From a checkpoint of a small transformer trained on Wikipedia: normalized queries and keys, a variant of Muon for these matrices.
MLP neurons of a small language model. Each row is named by its layer, matrix (gate and up: input weights; down: output weights) and neuron, and shows model dimensions 64-159. Each number is 128 + 24 x the weight over its row's rms, rounded and kept within 0 to 255. Numbers have three digits each. A neuron's up and down rows have the sign that makes its largest values positive.
After each neuron's rows, "fires in" lists the words (lower case) most often at its 100 highest values on Wikipedia text that the model never trained on. A number after a token or word is its count.

L2.gate10:181106115121111138149129148133132105145118126129125146130107102130111091115128162147117120111095130114113122111177169140095121119136130099146139129125111101185136150137152108158151141132139096121161080102155055150126130146081095119137136137090154152179115107181131112138106079142127149163
L2.up10:191157131139177132124133132164144128111166119117127158077102125145115120105130164136144138104136158153109129153143128148144129111143102119128121179142122125174128099105126097114137153145161137121129125128099109150134139162112165143152166182142144164164170085118120132112072126135159159142
L2.down10:084133124124146169144135110150137139107140140140111087178153137148118155156134068113177148141136106158143115138165100150131140127104107165110131132111172123102144116090085148110112091137105136133107111091168113131120125100094099124133102102093151083126088150121111118138134123136106157125
fires in: "team" 16, "program" 14, "next" 11, "east" 6, "texas" 4, "nsv" 4

L10.gate26:137123121122094086145153106106127111162173157142167131084135177155116087132131152113118124136174088137177122175133095118097141118129118106136123103100136087120126148119123130149171109113119166117141092114123125121170080119102097111078147107114101152116144153091115133106190103131124118118
L10.up26:171123130173097066148128086067137142110146155117152131105107110135082134134113085116145114088183100139144108154139159121121117118117111142113095140122114113139096075120112146142142128126127156140113103117134123126129155109147116162171126135165105110117103112105141078158145137176147139150
L10.down26:128134122142137120126124134089139172134191107099143117114115139131142119155138162094094114121116161169116116089120097114083100122156134121123189117142137131101117127090131139132125140116102099138138137131058120134076106148126109136090110140117139136099186128118103162115135159146097155098
fires in: "can" 18, "to" 15, "not" 11, "would" 10, "will" 8

L5.gate248:152145123111135133154141136138124095166164146114160195128156149113167145114133167135136116133114142126126110117153140146171091142131149080129149139161143156110075134123072119153136132102164092136149107125108146115121113146106147113158147136135102110116165163139171122122092156133177147122
L5.up248:149091141116107131116125113119136126158142093112169142120059092103148169148142108127066124110106165152119129097118122123088112138119165161114122128104129106104167141112122122121132140143145139120120140173143127149121134155104153082159149158150139144097167128106131165120091075152106112140
L5.down248:146168133111147113177155125147137137143121130127117108134121136148140135109097151150151156133119137118157129098129170132166139088151118075145143156127108139160107126093126102124085156105098132114125121107119139085142102134140123137146128110138160095166161155132105136121123149121137135111
fires in: "7" 16, "2" 15, "2006" 7, "6" 7, "2002" 6, "3" 4

L3.gate91:103164144126089089101122133096111076103151139125131116098100156147183155114142136101121127102148099116139161171134132136132132155125134132128126107140145147147148116149122098131090175120150102116108135135132153117153173061139144129149111135090160166138141100114196116133152152162160110124
L3.up91:121053099124120093128122134166102129155117106105093118123106126122102176181102118158111159135117165111105139142103144089140152121174113140106143138112144163200140132123106096127092082136147047125104109135102149130093091080136147150112131145158145150175124130110112136121095131105100117154
L3.down91:121217152159098114137127099132156128138136137166093106100128146132152104112124182106098106109123112129109144122154108165113123169107129110146117108145110118147150129113171142141125134145149140099151183138150139120154138110159151111128112075124164173077125097103143135107121125135155120089
fires in: "his" 41, "its" 34, "their" 21, "itself" 4

L2.gate198:174111097114092143109129138106123170143104085144093152079141140148128114135127201159144094141100142115104093102110101155159134109131132135134115143091154135103158115123097118123166122114091105163133137165115160164150127121146141134131091115145080108107147113114100175101134113141133176110
L2.up198:123096081137175144137127145145091136131078118101126131183116098134154101110141128170126107155088150158202099103122129120103125094121164112147181138153157140083125148155146157120126143152089134113133139103126125120103150151155137113153094148137116096104106124092103142143154097100140096112
L2.down198:125171125153108199158123158135126139152139099113126121118118128140137153158094115170163127091136116131130147124153087123142153156154118126082093183126125112110119151106115146131093119134150147139150138174146116105146104122124137168121113121120155084093136146123099107124126108188104140151
fires in: "final" 19, "professional" 11, "european" 10, "africell" 9, "finals" 8

L5.gate262:105115173138068136136142151117118085131123109187125146125163143148124133152164134110115142129150117129131133124133097132114139179095138163131111127097140110105111133152140112165097113119127145144093125156086171135099170127136142113130098130150156116127175129108141135117152169108088132112
L5.up262:093107107112089080143119111200102144142136095162097133099128149156135130158088129107133127089140119162117157107118147119177135165101122105139150111100108132157121115142126116130143104115091112097137138164133154117135106132083149114131089161112129144113153148122160126119106127141105110128
L5.down262:163113141125109128093139130068094158120166131125126103145087111122122108140116108126124099105113144118109092157144136160135132100145098131161137092103182110118127137090129125093083104135111142107125141143084146121131157149138143161117137069171133117077158128113136134113152118161126139139
fires in: "his" 33, "their" 17, "her" 17, "its" 11, "him" 9, "had" 6

L7.gate61:179163117107138198150138109101083128132135132118145141115104161142118108136154165143121123127044144168105131164092132132155126132110153103110167140137153126127116150110136157155112112143109111118152132122153100111106130094174157090168151149122178101189101118168098157148148158156114125103
L7.up61:184143175108118142118096170167140123130116113085123122122116162125108104126118110138120121143153111132149083188122128107162121107132140083126099111128113108154132151174099145104127134123181083073129114136119165129111133132122195119101097144154130132147157155133085129130141118111122148099
L7.down61:104138136125170128152097127068116162104128139140154114124103137137104128143146148104072136161100128116130125121093123140099119163083115120100194120150097129138146152137120103087096093112131162128139159127100163170103114169135112131133096127154129122140126121113139132103145176146141084150
fires in: "of" 26, "joined" 14, "and" 10, "helped" 4, "merged" 4

L5.gate420:138154118120140139124180126117092094095166134161137161159110159108120130134149148180125139108155142189101132165103154155107115126131118137120161128125145148179108112138095121140134130174112129139109149104113139124146146151096148078160127132150108146105132128126119124150125096198113116058
L5.up420:169081108122115114099109137155171162139148131147175133133149165148106175128091126127123129135159154166188125185140105113120140130124165213146176159110129104160148101114112105111137154132140171130128090139142102103125173091144112149112123125115156129109148134137144129149161113141084172114
L5.down420:145149111143151130143161124123134084141154072105154147098084159130116123124155152167126124096122122138103139133153160169137121127148097139133150132126097121148113100145126136147177090143141183143107153118126150088123098104141133116184138102122124152044129140115140130130126108134126135134
fires in: "it" 70, "not" 8

L2.gate189:131156101076130120132164132129140091096151117162109148124125123116098127134173102128119136149105107166072138139101160140139163116125094117120132158185121104141102166107124151116120161139160118148165187108126130124118096117141111113122080141133077120101117113118134126144137199102155128131
L2.up189:147150140158118083109108112109160122167096157104167120095085107130152143168152100166115079140115135118177119125133172186158151157111163135156144099087140148089153137162135136112151133166099118170111089118156152142120115150140115120166152115174113142146096136147119142096128136119145130147
L2.down189:135133094127140137108091152149137133101100092183126140157153107127160115127124140124146135139084132158137124136155142149146160147112104118121151152122110051179124118141139133123095120126157144144143159128154106098155094095159111090131115128097103142145111172112126117146132132159096147141
fires in: "york" 21, "yes" 11, "year" 10, "young" 7, "years" 6, "you" 5

L3.gate39:116158146088147110125129135126147099150101140139142149165131153110165182163097129162066142147110118173133106099181139125134181125152132126137119120127120146145142125137107168126164128123146173122195097088118120176103105183122114108142111090161127106100136111114126118110132100131095135157
L3.up39:135135091117110157145128100127149173137166076144112121149082117166108115162104153095112135154136123158120135067094129134142086124120154151084118124139119148083189169107128138108105125126107138156162152111158137173167141138089141090129126106094110057140131105148160137146099107124148094124
L3.down39:082152143166143155104092118142133109135103162104157138133167104123126124124078134128122162163090108086157122127164145135111127138116083152146137106096138123112075162104152162175143111123166122140133082124107126091113115169135100109127143157125074167074170115129140140098174142109156113104
fires in: "1" 19, "2" 17, "8" 12, "5" 11, "3" 9, "7" 8

L5.gate441:091123130127102113121128116109107134105163144128147079146114134128141123117123105132111128129148090129136073169100165125141115162146124124133135123130166103101116108129107157184098135140153137119115120158106099093107143120123093120140122116120140173133111102126111097134136133173128137154
L5.up441:120124125145149108087090085127102150118113088128096106091112130100085130132122143168130115153156161129117124148104138129103127166134143140115120141129115121140125129142127107140116128126113122146166112085105139115131149127079088114127150087123129075127127118146113152132139106149095143158
L5.down441:115124101140121120090154126071105119138126128101098125107156139178129142160122106127144113144107082123123120133159127101153147154136147134173177115156119114132163139146109164138119087143108179128139103099087104111107110101111139146131107121083124148137132110115151089134115166121156125150
fires in: "the" 92, "there" 5

L7.gate338:124123138112077098138178132123125113084193131105102084097136124128146120166158139143122139145158120184152121130134109152106122125109100151150137102122160115177118114162104124118096132113126158071135104080084119133119156121141118109138132093123121138132111133126119157144093097120136130149
L7.up338:103133124127115144103114113132103148138114143124164127128126132129138157097146167148133162114148158134158149121094116131143158147177112146144117102115108122106092148160119106108095141120108162161125113149141088145168147112102089141128135110140192111111191093111118150127148108164110132123
L7.down338:148122139144114097100205139141090100132158149133137120096153133124115106170126093131090111118096114126137085155130123112101104137117081160099109115126145078146155148149111124107140128106153143100138188111068129075098145136142161139169154115104101170142110126125106104145113152095128125210
fires in: "the" 84, "there" 5, "they" 5

L6.gate254:119142136122133090133148088109134125142146107112153127108117115172139112167085134204143110133140143132125158113112153141147115105185103207136143133104135119190111143143133111172129110130119117120137128099150086094121168125107118106139136120122097144082148130164123172111140120136139128094
L6.up254:166133100127120165125159112167117124151120128101111134106119137159146107124109169153107139112121134168156141115103139133094164139114125165119111149143146125080145123143126102134132127099142107143130168113128115134123134116099151123093115143101152114093078109121143105139127140145072114154
L6.down254:140189103139125122123156089147144132140123127119115142107136163145103155139178159157131121101130143156099177145111100134137126118094192167125110133088114089122078098128146114121112147165125156135107138099137114117116173147123129096122127120124127140148157140138158162161129155131157092143
fires in: "which" 38, "it" 30, "who" 13, "she" 11

L7.gate229:120105158146114135133138150103115100103173155132138115163139104134081117134128173108108160107113141158115131166115103071137161170130114137138197146146120141143146157109116120159102116114107162153138165157133102164122138142097100116116122166132132141141129115112121134150148130123153125072
L7.up229:145155163114112151121096133122119114137176093118089087108092131103099129129071174141107118139139094120155117141143109099124172107160113111121124111125120130100133145162150149129108139093119095106112132119165165143139108152084143092083125098154143111106101148112135127122115139110119110072
L7.down229:129125120097154142122121137117152126124088179155158141122117127082123168141138087136111132189120122125126140112094177181112126105088096089125132075145101136189117102113142129150121120167116149127135096135128095113114118118141119146146116098119108179175130101153119103107136139112117136115
fires in: "of" 81, "in" 7, "on" 4, "often" 4

L2.gate278:089098122129103122127161090111124108138110131118115095181126146109150107143134136099146143102163143132151103120111139080103114150123135092150098104115167114144079125152115099137135106121111167093147158104127122152099164117126148100131093088139172147098137145153151144112133130152123132088
L2.up278:111093091144146156107133105138141147124156139090152120115116139115155122184112154145142124091116148103147084115121094152098128160134170115133120146149131112117141114116097106154111099124138120146115091119145133096135118130103151139115151128134123127120132130138104157124144159168097149190
L2.down278:142157127071103158134102121121107112087109118123110106125128113149130062135152131128106076106157163125141163122161118130126160172130158178081117147140141116131085161150156115110131114132118148106138131139120132156117124131157139153153099129130203170148121092148121094107125151140131145108
fires in: "this" 25, "one" 23, "all" 18, "it" 7, "allow" 5

L6.gate130:117109128102155123112122136145093157096153101085137138088130148160099156121119117119104120113118094122130156118107138085164139098115137095146134108116084141169114140148086161100114127134123124161086156138152163136112146143188128113081139140128173132134131098142149124113160115142107138062
L6.up130:139106160146174147185139150081111132121122108165138149101107114148129138128089113149115108131189125070134164146121139159144154120144142097062157134160105091133175164181127106124099131141115094145073128150126100078103110149091119136140089144109135129152112124144059131104134131122112100104
L6.down130:120158092091137130136120114137121174121080169132200137141133139151146124106131103111107096163126112142133120146106161124100149170136102118145125073190136111150088096090104111106104144112178127105111094098147123128108159120092094115125136128164136156102104095115143105127121135121136124127
fires in: "of" 40, "served" 15, "joined" 14, "represented" 6

L10.gate352:127130088142090130107106162120125110093138149131120098111142117109124158191147129118120169127117129145114123115127147106109113141157146123152108112133137098124125163158116145135147112122141144127113154114097137116175145152128181102183129137156120101155107150114127121170127152131131120134
L10.up352:150118110166132127140114134128156158108134098110121139095131137126090121109142156096124149151182106086125141168139099070133141118145131110177100136097134099126116127162109088114107131081136135123101152120140176091121132157112124105136122160143142122102089115151099119145129112148112095116
L10.down352:123125127125110108145145131110126087110120131135102145168114157156128142161124089141112162135134100139081140073152155096091138151102056135125133127098098136173138096126146154112132152105118126108126126110109121168131107124152095135148110126102162140119094109144112172153110137147116125114
fires in: "in" 31, "of" 24, "during" 5

L7.gate16:130180125122119144152150127164109093175136128204095125093137178132156138124131145134145194111154153116134106121111125162083147169129170123112146103130109121121124118131092133074109178091147138123092118103138147148106088129133130117137162115170104155152113132117111106123140108143108153105
L7.up16:125124115125122099136145144098103097155140121131145123112119121149139129149083150159139113099165131152145152161127132141154129199097120170103125148149115088146097115113132102102124133120129114108138119087091173141110145148102151163147126108114102149159167107143134132134107124137099140128
L7.down16:122181111137106156119131125167135152123139141126116174098142133131147115166186159145140141164142107155149126151123147110165135106102116132150091160110107124177099163144130113131117143111118149153107134160082122158117122084117135131162161134120095156119142096150110133108109127164151111138
fires in: "this" 49, "it" 35

L3.gate170:090155084168141123136149123034153113095136128136167145141095089145132131106079124128142140166120119124076155155109102096106129149128156141092132144131147070118122111164144151073099145131167122150125149143160122097146123125104116162110138146111151133137121112133149123102107104142146134105
L3.up170:116139127111128121140149117129140103113121121115134111121139151131150105174053150188140109141175153153151118137128130121140106091139129111102170097127122137138131138147163148132113125138112122118132096128130129125131098138075142128164147072088116104119088167126143112114128167125172156113
L3.down170:126107160109103109131080133146148141147110198119131122142107082110122121126174124089105134121128075124140167157122108115115147191137091170114127109133121137128109102103154150097089123105143140148135159128169108152127100133151150142124112165124132122111133115182137133152165084120117136113
fires in: "on" 18, "in" 12, "guitar" 8, "from" 7, "criminal" 6, "ukrainian" 5